{"qk_norm": true, "lr": 0.00317, "schedule": "wsd", "batch_tokens": 32768}
MLP neurons of a small language model. Each row is named by its layer, matrix (up: input weights; down: output weights) and neuron, and shows model dimensions 0-159. Each number is 128 + 24 x the weight over its row's rms, rounded and kept within 0 to 255. Numbers have three digits each.
After each neuron's rows, "fires on" lists the tokens most often at its 100 highest values on Wikipedia text that the model never trained on. A number after a token or word is its count.

L4.up289:116129163098184132109142119118117125132152125095123105137133111124175082116079077126148104126148137141132078141131133135188145118108139123104107141131133126084120136125117122116130123104167114149146127094160137158120107128142168152130141099121128078144146141139112142118097119122142121115153122130120173149136095143115096177181118132084127121132139137075148120139104132119202141121103168146095133140119075118169110113094116129151115091085140114139108166100133150130185128139132095
L4.down289:124126143154136143104149088149100097109139154112112153105130147161113149113112159091124122132116153126119149128099095118153101095149116128082137111116114086166122123140128157111106114089130179181079102158100136155159132141124064103157122116112109128100154195139133139137079128156130105152096157106132123118167114082144102106119121116121136124140133091186114097128155082138128128126151125172143152128156151108131152132146128096178126087121143141139120131152160149108121108140163126
fires on: "," 59, ");" 18, ";" 17

L6.up289:108157115133103148115148115123155127149095180098165128133136137113150147138112132141161107147142096100098134166135130125090165150084131088131193121082132158116123103145132153140126112139106113121163163120099095105151084139097113144133111175110080113166106131116141131170150137096118172129117153158159103119096139162130103146100094098119082123092101128136138133149101149145111123133154175134146135144106120133177093119099120120168126108133145147144086127127135110162136128100100090
L6.down289:181093180124136124119154112139106083130182114134090118120094159110159116120130141144159116137141161131162119115143166084137114146147130123103116098072131143125146144144140159082136122127103124126135076140149150138118114140140102112111122104146136128162098159089153130114131122125191106121092130153122169118092101110109147077149096085149113099111146159121104146180115139124132102109152148129157163139169160095140112108107140149116136109133151117141110092144163112120105110146095165
fires on: "ing" 38, "app" 9, "out" 8, " cover" 7, "nd" 6, "ig" 5

L5.up215:071129083143178195113176122102139154098134175122090122140079131172130082108139167106117101118081215081144142118134129096134127138105131111123160098122128116097101152106124107123108125146117130161131129149107125098075119153149100108123164178111149142153144136138117121122143115116153114131132138136167157152110116117107157162104116122105158122109096145134146118175097165137113117153131143136126135139096141116112105094138124150127127156135129129108132132136097135114118111139161137
L5.down215:138119137126103106081121103111140179125118114120140136145157097127104112114189131139154109122133100142078114115128108147168172102190139109192137109149170144139121125143149084128115154092117132094139123129114121167090163107138140102125135107147160103095123143076159121130118118147126156137135125096144098146124176095126115165132143142200094141155104096146146168125104110165088128125120146138110124119140134108098154116148116141111131147125124146122140147142126061106129119139107151
fires on: "s" 55, "an" 15, "al" 9, "ra" 6, "n" 5

L5.up497:123132125147184142099150069168119158128136103114140102140112148126114098159148142124134118069105108128151118114084100102143138129091135109171145119091123138126128165106147087086138120107129091128087149113107127101117147143107128119123139156115087109137126101119143149152127141143125163164127157167157118138108159131112167176166119146071106169087082172112153139131101164100113149122164145096136104133100125123126124123116138168150095105126120139150134111103115076155141121143133153
L5.down497:113131161084174091101111087109100152076162167139172119110107154130134161185178131130101096078091114143110136147128107118126138118137101124133113141136138094132131159106133120135067100120092097123114113143123120160136161122137120091152087127131152144114102125149136178121105156085131143121108145118123127180100122148116179095116157152124145104129162153158113131131116153113130150147134152125169134114163117155122128169149170115147135112116108154107116139097128153147116103113092109
fires on: " J" 55, " $" 18, "$" 15, "£" 4

L4.up451:131123120143110131126127129112131122115120139139143135127125100123143150151136123159133095126158208123111094117136160170092137126174132119130104137111122107151111090119114090124100122122111073170104120136094089099124123167106096145127158146121146135142123156167129151153060137111150157113137145146158129102122137154154085183106128139131117136171146175147136073124155127106115092127122105155137088141109057079131117103115099136146164108143142146122156101120136102136117146145099103
L4.down451:118146110117143080170137120180121124140136153135112073038146101148094142095124141132116164148116096132150136108129107150140112162071135117131121164119113090084104118119109158125132086130155113135116139079156142099135112096150120156091161152178146093176176182136192120110096148098092110163150120136129123135120123130131154128119137124118110108125111115138136145159139137119107156155160157106131137121100112118101142124095125135144127134122124125113124120144168138133121149126151111
fires on: "-" 59, " |" 23, " The" 8, " the" 6

L5.up454:089115108181152120126177109150131105146125136103143136145143116072164127167082115134142152145130129128088161160151155145133104129147146049151126114111108120141073114115080094167157117104171132141117131120102112136122112175150162093096132103101122122131095097149122138123138110091103132151155150136124119118136118151123163136128161102125158103127126126152151126107125141152147159104102115140121133170127095131146122105097093176128162106159170144115107118118148153086135124116164146
L5.down454:134099161110079110120128114152139131126106115127183114134094112127113124159138144134141160092146101133131139150135131131152123156128123117100144087146168102154113106110146120145135085125120138069137134123109135171139110132150108100110156107169178172111143113128169117155163104130162075137138106102137122173153147145139169119150154115161134124125112090112108130121141147128123117151084131147102085126126131165123083123080136123152163099161099142101091155111162156127140135065133090
fires on: " Co" 29, " Bo" 20, " Car" 14, " car" 13, " Go" 5, "ho" 5

L5.up270:139166151145181131128127134145132141128144125123132104140109109138127115110124133135154099152103132124147106111127167099160131128127074116157134128177120120092097075108101119161155158134120120150138159098136103141116085160125157126113119121156102126131122096123134123117109142118108131157113127154149124147104144164100129185104139127096118154158109171123149125102081159115111117082097116122119180162104078160167130126088100134163105117074141171117123120104073145126084176127116139
L5.down270:114142100167120112130093157094131098153168146125161101076143154133133131130164089147135159120123134134146164104139137154098132125119152139154111143094148124150167093126114102174118099112129129154149131108155113075064158134106190146093134145114159166153111106154153140131112109115140143122129115143147113106103171132103129167127154112156125137110152141101127117122113119087162093117090127122147102125124130072086141180121153135091136145129144109138123114098115115140184145100101126
fires on: " and" 26, " as" 18, " who" 15, " which" 13, " \"" 11, " with" 9

L6.up417:077137162173131129113118111129127126143157172120140104144118127154182075158132132171180103125146116115112107138124135190155150123142106124104156128148138134088138126110102113084129116144165120144135114107135135143100131105139165154076190119081138100165136136123086124127082101126088124154120143106117118139130100182094112169123090153109125121127156099119158100119102116098178131121140140123117110109128115145157105116066125138139130091094100142137133114132126119146147128117119116
L6.down417:120123174155122127096116130131144161109125152133142145089108164126151143127119144132175128151154156119067091088106132104111159090130124151120129111116128124119191133123101109132145147129137123132072116122115167132123151134147123100185125156103113151131144121136042139139094101178104124132110114113108082115137093129112106126138104160138178133123131110105127111145145079098114095136118152160117088149163143138137111157146147086167146150126118162181135108126122123108115153136145143
fires on: "," 99

L5.up349:144187153111184148107139122153118104118175100101140131139175121141094140110104099073154141125111135109158137168119127160115102148111140099150114153065130152129149120132110100125151116166140149103145139091162128123124073124090148165141119145108175095148126140120145102089119093103112126180148167115125153098139124169137137128095106119098131145124095108078136119139134151106084135110112118089136106117132133120154140104120125166166143154169130130099091144134113121119107135131152136
L5.down349:157189185160172097102140131120152095113103117130138128135121112123097149110112132093096085092097105182130125098120128158122135150168124154129164152116118128145124080119131152144142129126109097096155095125113131131142132099078137108111087163182141152133159123142098123121124144136136082126117176092120148163139144076146140121104120121176125135157085109126106125137152122095108068138125114146136136073161128136156119127134116111151167119113134134114157125134162148120147118117126143
fires on: " can" 20, " Du" 18, " co" 12, " may" 8, "ri" 8

L6.up456:128154161119161134156164148150141109134150119118148095167148083162104157114128175143183145160118185116122134126173125148131120135132117067108121146123126104145129097124116112149125134144130148138154132076152102147137150158148101149114103125089116148123134118133098145110159161096137142132091132091074121109113131111097095092092103127109164115068059162133131117122128141144094141124145114094153107114115123125126171124107132122111117103157108181151140113150138128110115113105151156
L6.down456:089123130139151093120136154117116158116151158105115134141104132163149162108173106102124102077117137130125159149128138151140150141109119171127106155113179119164115112097087083121100148108133130138128180142136084135147142093129159153115133143164110137154179133109124122081116140163125111115167063131127104144130141144137109157133119151096121117080091099110132110105170131122150132134130127122143147108140111146140100187146102156149151127133106106151125091082115143155106111065134127
fires on: "-" 40, "T" 8, "+" 6, "bor" 6, " Time" 5

L6.up535:067145129128146141126106119130174140133123138146140124135122106128126084160093135129112138089168173160103135146127151125143082143129088116102148143136140125076126160094095070140112131134154110104097124130149120146101112133117190170127145162109126114185130091142131116131109121115098153188135144110153128079135155147117133147104143141117094119129159122142137127083121149094158138108116160152121093162112120109120173137116103144125113090129108126149121138093098088136106109081096143
L6.down535:119103126136135126131149111130157168109135103116111120049081110120157142119129124105147098107128161162126100131141138160121117111152099119117153143096132168123107105169105164145120141092113134118099150091161155108145094128111088127149102128134154130200148083151123137101098113141198115120138136159115146126096124145161127169144140116135165149127147131110110129143116106132125107137075096130124071124132138156139090124152120148094149122165107124181117101129115119136101157171133138
fires on: "," 47, " and" 46

L6.up338:134157166125169133136134110085114141114109110116155093138111121130121139106139107098138113088142171146136093133133115130124092129161102137125139122127101156078101100148073096136159090191137103125112152134132109112096086136126144135144099140128151053141134086149125105105137102146138121156114135130162134124138134123137146114148186127102139135114107135141145142160127122080159155097110152151166110119104105105125174140100106135152106066106108162148136105146110145165136175128114151
L6.down338:133142117146115156129098127115123098141127131117157131095181095120135131106113129160166111120076110131125091134136141140141128147180119150133176089120153084142074137125122109130120105099081096094146141160150154136102121127115164142110121160118091111100126075140108136188153132143153137133148132106134094176148122158161127200097111141122138121104128109150073192124121146092114124116114114102128142089161154153139120133083144120134123135111133114147159142142165126141113144128115115
fires on: " " 47, "." 14, " an" 7, " pro" 6, " ex" 5, " re" 5

L5.up307:097111128100168132096106143111143144139123098158147103134110133103134097152120132088156139129159155138140081101131149121171096129126078143120102120099138138093133169136092128149139121130138127144131136121134130139146072146141182147144165162148137076140080112148148140091117123111074141122131150094171146126136087129132136150127173150102104134149128146127173113128100157101172121135123111099174165112113075147111135129154114126131112113111075155143120133084084117155156111112117114
L5.down307:146170117102144129148126153142176126140149167134132133080126150175116134129140140097138195141143096100096084119109113148097145093145162134131172153111126112153154149140118146130151108136132135172143154115167091149134120094103080124130077133092150138184159104110115125091092130135144103094132140128049111107092143108139114118148125113163118119126129110138114117082108096155097101129104150148155095125137158103116140156112131139120128162168101117159112139137125117142122144143142118
fires on: " and" 31, " " 27, "," 20, ")" 9, " to" 6

L6.up365:109141146177147137135131090108154099094177145137156118127145138116159125124117131150142112141104112125138130121141160124124121113157124111089145104159124129113097067091092116117142138098131136116152153114097109139130104180105178110095138108144150118194119098139135136143136141112141136152148140150149139107134204166133166140138169086108093172147135161126152112142135130116132119146109131106156116131072094126115171128126122137158144076077100156118103124114097082122110118121126144
L6.down365:124112102146120077121133136129127111128123115135103104000152126152121167129111142138130135114116125161115150111103121100136107129149130151167152139131111120090117145126119157115117118115144129138158135114132163156121153137131142087136161140115118153162130126146127109149124130133142139104120137121106136123134097094193087151121131115153120126133143142119111131118162118162117113148085106147139103100102142138127125157122135119100141137161099115124106124139150157154133132137133111
fires on: " The" 63, " the" 17, "," 16, " where" 4

L4.up378:128156142130135140119127155159131101124119128125133123135143133110139096149088155163136112108119114112144089120167177123168074121119105120131145124152128107113142137124126115110161150113127118111107128128154113146106122149142098197120143112124105120172197122149122140102112122148102120107162146130112150092119101133110101139151133117090156129111126109109169114120102103096164106123085118180101141133129115111154165114103125137191114080079079106113142162119160080155158141098172112
L4.down378:133136143124105089113145066197111145121119123132116120135167140116174110110163110159144128091116189149108154123109085120101111120118147101107138089103122126115098126152077115134113136133160126155150125124072140121146134114152113114114145140127078099119091136127117138181122098131161154174100110129116096138133130157111133088133105130079135117125126127152133147125147128138109108151156119131143156156186170121138101115160160115095156099130169170146110149143156141102106129121165121
fires on: " and" 75, "," 12

L6.up601:126137110158129150070079123114132127127144156116076136137137129113142116113106167141121125076122185116124144137142106115172144142138176118114102142141113127127117123113118079092110153094137101131116144118121129107115114146120127103097144156122141164124131119141121141153113115136062140146155159148134144128112153144147128207159152177132148094172140117110150101144114122106147111176115122113160134074114127056131120089134126133124168139139117148105136157151108136081134087150129141
L6.down601:140126093123145127146132135098146115152082149146166112130122126118086121136124113107125133098130107140139116136119076114139120151108113165141138120135187158160108082171136178099123122100140151118141120109167123135160134112131109127103119123127144101095125119088185123135124135126091056062176118088119093128111156161144107147112163140142181166134145148118142178117103125187116129112136133135123151135124140141098120097134128128131110120112100178132170102114139148134128110156167124
fires on: " N" 21, "s" 16, " For" 16, "al" 9, "d" 9, " San" 9

L5.up281:109196143073147129132155139163143094123129128114089129161159125146131118158075141140138140154100164123092150139153150137106117101124181089131113124121124075098133107140107138153116141100105157164112128098157119120126094138116119147146125177125148133117111152111086131096153118110134136168134152093126102115130161100106106123126143151118138141167102146134133131123108130130111080111096176112148121175117066125120178107148132139153132113138105183145138122144110125105169097093117114
L5.down281:127127100176147182133124132108116109121134101130159163115095154132130185135166097114125125077118131170136141140142114073133143108157144158145111137155158134122097130110098085157125148141163125120100129121099103141093136076121121124103123132138102128179146117135148084152128117174155165097109087134149123134119140182118123121120115096103094149133116137103142079073070137113150158128122105093116095119160155115145137116139145158089118146131131115150156119105153155139138154143132142
fires on: "-" 32, "T" 16, " co" 7, "ho" 7, "•" 6

L4.up354:100169147135148105123174112160119092151143088128112097142156147139118147163119070096131165100111106140119120165130156185134134157132132135156126110132110108122139095105112120132124151108146116122099155122100128122100092133123165098091141133167131115142092140124102131122157128102146127143125167165140174152125123150103119136115139069126148153110095176165133093133144121070116156083117129126136144157122098092131104106087140168160136138129124136086159135077125126095155133090139118
L4.down354:117132173113162112093150085130176107147100111110126135106118131152140143148149135127079140099100108163113154151151123110140124175118155154124124156137096132155138100104165166144108083107097165067150153115100164119109096115155129100088098116136145141084130137141112163106108119122105093121108177115133136148116108162138116153103153117148180132121124173153144130126135067163133119149099118142119087106181147137137129160122111136150107135146131139102115140081137133149131110108122101
fires on: " co" 49, " Co" 47

L5.up573:115147122147135156114108137137146179136133159145134142123112133180161138078143098153126132134111163114115113089115131147140149115125117127105108105131110115103127127085116094142166116129108137153126124119126123115091146152115107114115184183103099144111140126132132193152109180135124150127106150156155140136134157108059115125150102143120133173107127145126144100162113148090149102146082162110126138170125099079162134071145113141149118109159111139147174108148096112171133128129162144
L5.down573:129148117145135069140156145151156124151129152145096170154157081147145153148166138095128140132139122160146146133117117142150153084116153157127130152126097142071112136117150101130111130121124114103123115162111150138183157127169121161109057099118126124097100109121142105156141176116144087121109097125150118160142117144120160088157088157122092118137109144115112164154109078147116170123132120108095103156138136133129110094113118144138135126149123094131103088107147143093159118158096092
fires on: "r" 33, "n" 20, "j" 6, "s" 6, "w" 6, "z" 6

L4.up215:098173134152145146125108138083150116121166128118170143142103092147128159120091148143170130151121125121136160095130113129173138120126116126155089115133090138131115094121127091100105099144154138118120146134151106094124132144090109073115135179122136154160127093175092182158132124145109141155150119135101142149099152130126123158134163154073142162083118148102140130130109115084166107120101151118073144175110120111117139122119104127142165112140088133107112110110085116148135114150097144
L4.down215:149162109111142132122097106151121168172113139134142146165059126096121144117125141110123148153164124102077141151122111167144108126114144114133113162102105137101145164136136143144109166147127098121088114145159111148120127086109133141153091133117141137156153150111154115144182129101178051094141087105137091106123146103099147158159151115162105170149159105131115114105127146120142123122133141093111094159111119134146120164121116118148086122108130156091090156100124126140125135138084132
fires on: "it" 28, "t" 27, "l" 19, "or" 6, "port" 6, "il" 5

L5.up78:163127142135147124122131119130138119117105166116136110139127115158128126123192140109138134119157124116114077125138167120160137168127084073145122132134110116135123129135117131132080060152099125104098143121121136109127120174112114138137151186138071106129145135130137138118145117155135152119123121137160128138126124148099138146090150139115127136104106150155128114126150187066143080089170110147137166152067066106142105119139114139132126123082113127131128150078118110130081120116171145
L5.down78:162139168122146114160104116124099103139124130161053110114113125192119126133116117097104134125119090128145170097099110155135144155152097130139151101129128096091089116122142135113141110159094148189145108122081121120082115092166171123151100108160162160128112151110166118115156138113088147091114153131081132128137133161148156131146123123144126115114107150131128144144144167148155126129136142132117169122104146106093166150154136113172072097137138116111136138151112100146111145121125109
fires on: "\n" 69, "-" 21, "\\" 4, " |" 4

L5.up335:124161157090129139157157100113167138115120110109158131153105094119182123121107112140138122174164106097122123138126137110141108104152121097136151113161115124079127111122148122116151122150122110113124187169125120137109083139068165141128120141138105151122095073138115135087147150091103158144093125113131141112129088106106089156092144143158110120096122139142105136127094138133163134172143132126137104141133107115119129118151079168158149128106086155155125189108134108135163160131088127
L5.down335:149077150138152121121131151146121093114073149147099102133127110154129146147159137096104097153122161134182170182092150119123130167106120121109139121087135173134138139147133091153146170093165118109095139126167125077156048128135114133113115127117134131089118124124126108142175127160093087151108131126129104095121093137076144112177138144108150089121135150139103146126128129120137134122156145127117140133093159125132126094139170116118129124130133107096137155103119141119121122116179106
fires on: "p" 22, "c" 15, "P" 14, "ut" 8, " met" 8, " up" 8

L4.up174:115178128130114138139183158152140120134143112094121139131145112115093107128138116140120118118121134146126071167131129139131148169145069105135136148160148085126133138142126073100123144124118124101095145113129123128118148161098163106125129135126103110110114156124112127119106109138140170163127180162139101132129167128067137136130146092108126144092126109126169130129103135139138143081177146097149145171109096120143110122130132144147142093053113156154140154097121058105116126126169138
L4.down174:142122137084140119090120123111128152110108122138091096141141095153120118132148120135163121106111119136155174133087111119128123147166126142120148131108146160121129163167147118088138155133093149118118127108150139150145155136174139096117145133175083118040142174114132142157139094131128126092073121122103052156110146129116168078173142128090105113127162154104125126140129140126129151114137128132120146136117108122145137109116179115131109144103131105136144081174150089122124137108132098
fires on: " $" 18, "\\" 16, "^{" 10, "$" 9, "_" 9, "/" 8

L5.up39:155148146157169147067103136116116150054145120115154090139105136124155084099120118123128135134116131141116148095116101094143123151147117164109164135121113111145135141130112116151155131141144076120145149081150109163122108167117147123126144128116100107147148120169131121114141121109145132144134111132143136096115143108128134165074154124070094155142138184143125121147101187123145120147121139142170167133092107151162099121072064140131099082108129130140128105104095133122115125132135127
L5.down39:089118144148116097146126145097096156118102149154146119146162109093185124065138124140150129118175116134149123116139121146134177127123153104149097074141139111139141084127114097141125176090110086146140124097150123131132112123128153168138183174125108155152128146140105088137125104114133136159209101149167130138133122137133134106123127143121151131104156125132114132103079100106117119118101111096121151119130131149136091100103124151106107105144151141145173155109159147104119097090144139
fires on: "." 33, " as" 15, " " 13, "an" 6, "ing" 6, " \"" 6

L4.up532:113135137129116131098113112132132097127186117139130129140122147098087163151152143092118124123165119071157107162143143127142127126144148116157131131140127097130087114114118135115137136117127133141085133123121116127130093156085139106132136146145087133149130100201132144101110152105076127125108130124148149142085128142111165198084168122096100176143141099153135146143127116109151101110081188118135154121117074083148149128089106154142158134122122163100126123123152095114161137115152125
L4.down532:154167115108119106112103107132066124110114098194118116107123146123123120149155149177176142130108109138096120177125176085134133101133163154103121109106138104124135141152094137117135132103146125083100135146157114139096126155129165132136092120167136170113083152157127109113135156125098120184109086090163105142128116124143097140110113146163165137136110152120113126086127148124138111141107139127098132134134125091122125154120151167129173147158086136118128109069135157138154100124116115
fires on: "C" 41, "P" 21, "D" 17, "O" 9

L6.up84:096141123126147142132142145149178144106148168138167093173185123139110085127107137173131170139127141114121108103103100164127131161124148103106140147134121136135088118105136127127121147110095090143120185123130127121106113166099115113137100140152133111148159109197084125086126156133125139132143164144142151125133118130134128138116104084110080137086125145103097109144096136056142148087099106140110137175136109099105156135134087121123122109117121101134144137164131107174113114134100126
L6.down84:154115139098140116136141088167167137163105144085116108108102135104083189158150110129131173073146130103160176153159139119099155143101108175165082128138072138122117107104138147138138075135151123124132114123153123142162116137158062124146131147128123165117168137092130135146158140116159094118091148117167091139119134132154115133133148139129143126116085094136143101151121155123085138147132122105110129110111120081114102112117126163138162143103113115107113141135137155128136097113135141
fires on: "-" 28, " (" 10, "iv" 6, "us" 6, "re" 5, " Time" 5

L4.up143:105164149116191137134113112156159144119173115139110115152131113192106154141116158080169148100147116140076109113109178098088127133116148139144165173113095132149105129121112144129153095172103121101141177082128132099143101123115137116112116108153100090113146106141107119124134142125152141114134112130139164108115119137127150106109148124117074152110113124166118092151139134122112135099158110140117134158099121129093184103096103137168141121122143141122158178116131082157112118114134146
L4.down143:107080082083165113140106150162177156106117150125141118162134126101141123149120114138149108079122126152119140107143121144120171133150127132129101108126119158098132107077125102147113107182150133083110115118144144138138105109123088139097115117140150100143119167120131133089110139171169121101192098134156129092153085147126182095129145158118166120146135080138135138146109117118123136140146095141130148112133109151134141099115131112111183143128172136172097151139132085104145136128092129
fires on: " " 33, " 1" 18, " (" 12, " de" 7, ":" 5, " Po" 5

L5.up28:109171114099126192110125145117122141128153163141144099148156074108147138127156136124133113137118087081120138106102097122175210114095115116140141125159132114113088078122112110145117115140175125137129147139131119103106123150121116093078154149123129105104106105174099155108127160137136158145142121142139170163130104106106164160121156169129168155103141123127126108118119104092143135165123150111133149122140127127101092114117093148148142119130128176122084109121098118093125145117172132
L5.down28:126167097097135141129180165180097153151116119153134122133098153162084118121124128123107129105142120138158139122136137077119110110107127154120102142100146142117160109126126110109121114149117175113100131110113118126087123115105140151144122125135123179126141145109116148153169156079148128148142133135177117109195107158137143133116105090100139174128146145050114129130135118130127127143131127086093126148133083110112150125146170140174094123146091179148137142090154113122127093128113088
fires on: "ci" 23, "it" 21, "t" 20, "l" 19, "ol" 8, "co" 4

L6.up610:096109147111110185110137103121136146115168135127110104153140106179140123082086131134139118174140162120133131143142136128144164113138128164110109144126125123148087142136111103141108086132135095143115160154112127095084121114095126115075133133126158153121125128128142145127108185127123148095142132142118163110132118086098121143123149144102114178132136157107107117152121130079153177087116173125141081163121139118155124122104082156146165139098077158116137122140104093080103126158157117
L6.down610:133155098161137164125130138122155128134116177144127119162092118102125155107124153145136126087103127111122140147121156117173097137085132116143147095134130100081160167128135138125113149129164150106123110141098104099092147098115088128147126132152156125130111169114126114100177149117120091158107107116124097148140135165131115145092132175108188139093110138134135108101146112141087169122128115101141123122105127124170138136149144131120127170090173161143167172088074113104106120111163098
fires on: "it" 41, "i" 13, "t" 8, "u" 8, "at" 4, "iv" 4

L6.up470:120111194121172132097148099114142087142142151073126102138137107140143123115085134129144126123116121130111145120124134175179111132138166121098093156128133150101089078126110105105135144104126122171135106103120082125118138151142189141123122140129114111141122149133148180167104130135142148151122165120137143128149125157136102166091130113112136113160077095112118112105157141133115130143118186113126088123126101121105134069127116116152144064140156161133133085125123127118172131143098107
L6.down470:076099091126134123105151116121091128116148146161164140089109132171123132107123160142153089089145111151107114122137157109136115113150095113093198110127155128136107137122169114139121130104140152162115097120163103149126187125128110122151102149128096148110138127128134111144123130143157082102110089105141141142172139083136107142103110100125167123125124156144075095086180123130117155100139134149138121117128142114146130142158139138122148104204138112172098144109118172107122108132109132
fires on: ";" 64, " |" 24, ");" 9

L5.up171:116166133158123149129137154149131168139125143109081151156163134142128121167096115110129157143155177134139126156159146135089140113158147075108124129127123116138116145147145163110135141142134144129133139089107120112102117150114148125081112116126120129106163129170090142130141129142140134104153140051106116140111126131123143122141108125111138151105096115111163064133120129141102166109136106132159135158065086139090187101135123120135127102131112187086131151127135150123084111119063145
L5.down171:145113125114170086148154135123175120146120106085146128139137136155098187151152120138136136076102181138085102131145143142144140168099106106104145132149127082114102145097103151122124128114162103164182125112140139104102128119138098144104115138164152135154123136107117111106145131169158170105090104124103151146160116151125098111159129181105113149112119124121122134134100138125096104125103132136085097139101154151112099104131125118123137077067153159145135129189122127126122145143154130
fires on: " " 35, " (" 10, "T" 10, "•" 7, " Time" 5

L4.up61:135138138109170124123161118168157095120131129156144107144168116143147110137146117103132146140095137067129127160153141108146090112149140125139135152113099123132145116086085129139126119107150128111073163105118113117172065155090154127187119122166115115123126116126098117096100175082079143149148124129126119128126119155146156134140113115100139102111136165078175125119144155095123134088112104117147134162128116152103153120109109133162145106132134123110155091106130165141130172127141071
L4.down61:107142106119128127124143123193090114177110113154126134133173140136097127146125095138102120141115107107083104162157106133096112163120149165081144123165093104149182097145104126152185130096156122038175122149136127134117149111157124133111115126159128105106143133118112129079090137135105118111124138115107162102139090133139141114115131137123161096066123122129159138143140150133122106085128118165132121136148131140105145161124143126150132097173146127108111131111128167118142151161135135
fires on: " Ho" 61, " co" 39

L4.up300:129130167089154120104111079121134135129168135094144129142113118099192131102184085137133125129081135139127104111119149146163138101092125109115149108145124118076104132112090142113141133143121101147131130103133140155124120144147131149132165137122150090160137113142115131107122171116121121113118143136114110121146174170070159170170134098104124132128116158135157122136100126089158135153130103088083131142121093104188082125073131137131137068088117136139119155126109124153144132123149129
L4.down300:155137090082160131123115112138119115118127095096116169115114135114110149122135186074166173152100155111113170116160105135119116142157120141134135119119124104119148166130142158109122114126118170138125116133117136148141123139130091125158108124134109113138159145168113118108100151146117122107118128130117151091106099080133095112115137177139171109114117097101131082128177082159143117154142103171150118142150124162129111149108102081148157152180110172169114094150158083128114139132140103
fires on: "," 100

L4.up371:084126097110139141144153100093155123151119154125152129136107121154159100132144094118128146057181137127133150139138160135132158134148100133114111174152127095112132170127098084088097128143168083137139142121133096130090094139135172137143157185110145128172141142127112132125121095115145141152164204116134172098152144129117086124127128120120101082137139102108152128112152150101161113129151166109122120128130117145106111124115118143129126093108118109163119150086146130169131103099120111
L4.down371:136083131119125097114144120083159152121180096142108127101104159076131153151108086108112132110109136174123138092129137162130135117143170133122144133061156145129105121168091130165110131143128128139164126154176104153081133133078141120110129108149166114175104127132112137122112102080109122108135122144118147088139136143140147131120134148135151133109136180089111116131103107122126108133102119116127111157151165088119139119156139111104135146197097096191153131121091146123137134131134125
fires on: "," 56, " (" 11, " and" 10, " that" 9, " |" 4

L5.up611:148175125125154124141138108135154140145159110131124123155146109204094144146120077141159122129160108139119116136149090115103147110144085123155139128128127146099084071103119121111098125157168110117116149083134100144113113170118124095124124098117099106126118141149123138100141105111105131184113140124145111099133130110116139120141088138125166131140168180150125126153146137109146138152128141130102110135079095140177157133147128132154135111157145178084116133137104068118085133090170121
L5.down611:099169143113174110118089078146128164129102112072119119125118137166164154110141139096144134166136076116140140114151125140159141133105148141148128141153094090121134142127122143151127114082098126080146148128169153108167196133124152100135106123090113109113105198109095127113133148120129088119120083123171134148153176148141107125095122125137151111134155154098153132102134108158119108106122110104088097126147147114127131128116145154095159136156168119122110132150109133148148139121092128
fires on: " re" 27, ":" 12, " be" 11, " a" 10, " di" 7, " co" 6

L6.up21:105164136082144112097123157132109105122169134130128115145137108156103151138114142097153131103134136135143126139092176141103138127150179119130132147123118128112140125132096125127117116119129106126094174134131150139122092116139157130135133162161108092157102127128125142101141079121141138132109148076097192175147145157100131152094140114093118136112051115154140113117091110114159118102137181157167113187124106106110148112089122125132125136112164133094128077160111121114137179116106138
L6.down21:158099129134140110135136106146155138124086131159111137151106170134167113121093138138185123153135128110130085149103176133119116105154138128091083123145105121134137093105141144147161119152122122120092132166149116119117139107140131120130159142148150100169114132124144104144167136067127082126122080106198109125119156133158123085148135084148137159145155097094097148140123156145143120169120115109121177088104092147096100129094096182102112110131108120122136086115139132123127142142126130
fires on: "s" 29, "C" 16, "u" 14, "te" 12, "o" 8, "p" 6

L4.up531:123163147087145127140154114142128121118146113139102133150128082141109155165152154088134133157186151126118125143126153116162156132165090125173135107159126105095102136133129127134150147119141104161102158109143125088122080137065114105140149104136115089163124139125119108096110130091151113152080128116137114135112121098098138104110138108128090142159092122117115106141136109149186129115113162110144098142140118088143130094132137164150176113107097162062085159120165110152119133139134125
L4.down531:130158118151163099128102128111121127083130158165141113108135146132135128082158111155139110108134113119151146171135129102133127102167174135091129128077117133093135120098090129129158113084168101139151135138153128147167138127139157130148141107134170095156084099168140118158133099079067092115095104092143105124116119105150095112135147138156145166156128130135110150078114139135073162136178136110114137133133148118140133109129150141150115142125083126152134121152087148165097138104106124
fires on: "C" 29, "th" 13, "P" 12, "p" 7, "vision" 6, " Team" 5

L6.up209:112109106141132128102135135059139117116168113128152094134122111113154074109185139179117106148140157133126100086154156109160094135111087106105150138204106122126133128124110120160165106102123092157124124108111117156150123134149141126117127143132121099122125154152117140129126145130127156142116153141124151115115151087118133129133139132108094112143094168160158109136105120078152148126068153127111148135097076111182126104113139132143110083134139115169161110117091123175128128121112100
L6.down209:175147136122153125115136124146131125162179177075193114100112110149124163118103176121123117114134110127134115164119100177124129111134106155162098115126169174129107136113142135135134127101134111071128084067130106138144124122111121107101129149132136130120135122154161088122137139167151125123141087120105166148131142099113146093137118111140120134129148110119104106112130107124105174097169141140155087116132112158106131101105123116114132096162118195187107103144111142120095129150111121
fires on: " " 35, "," 26, "." 15, " (" 10, "as" 5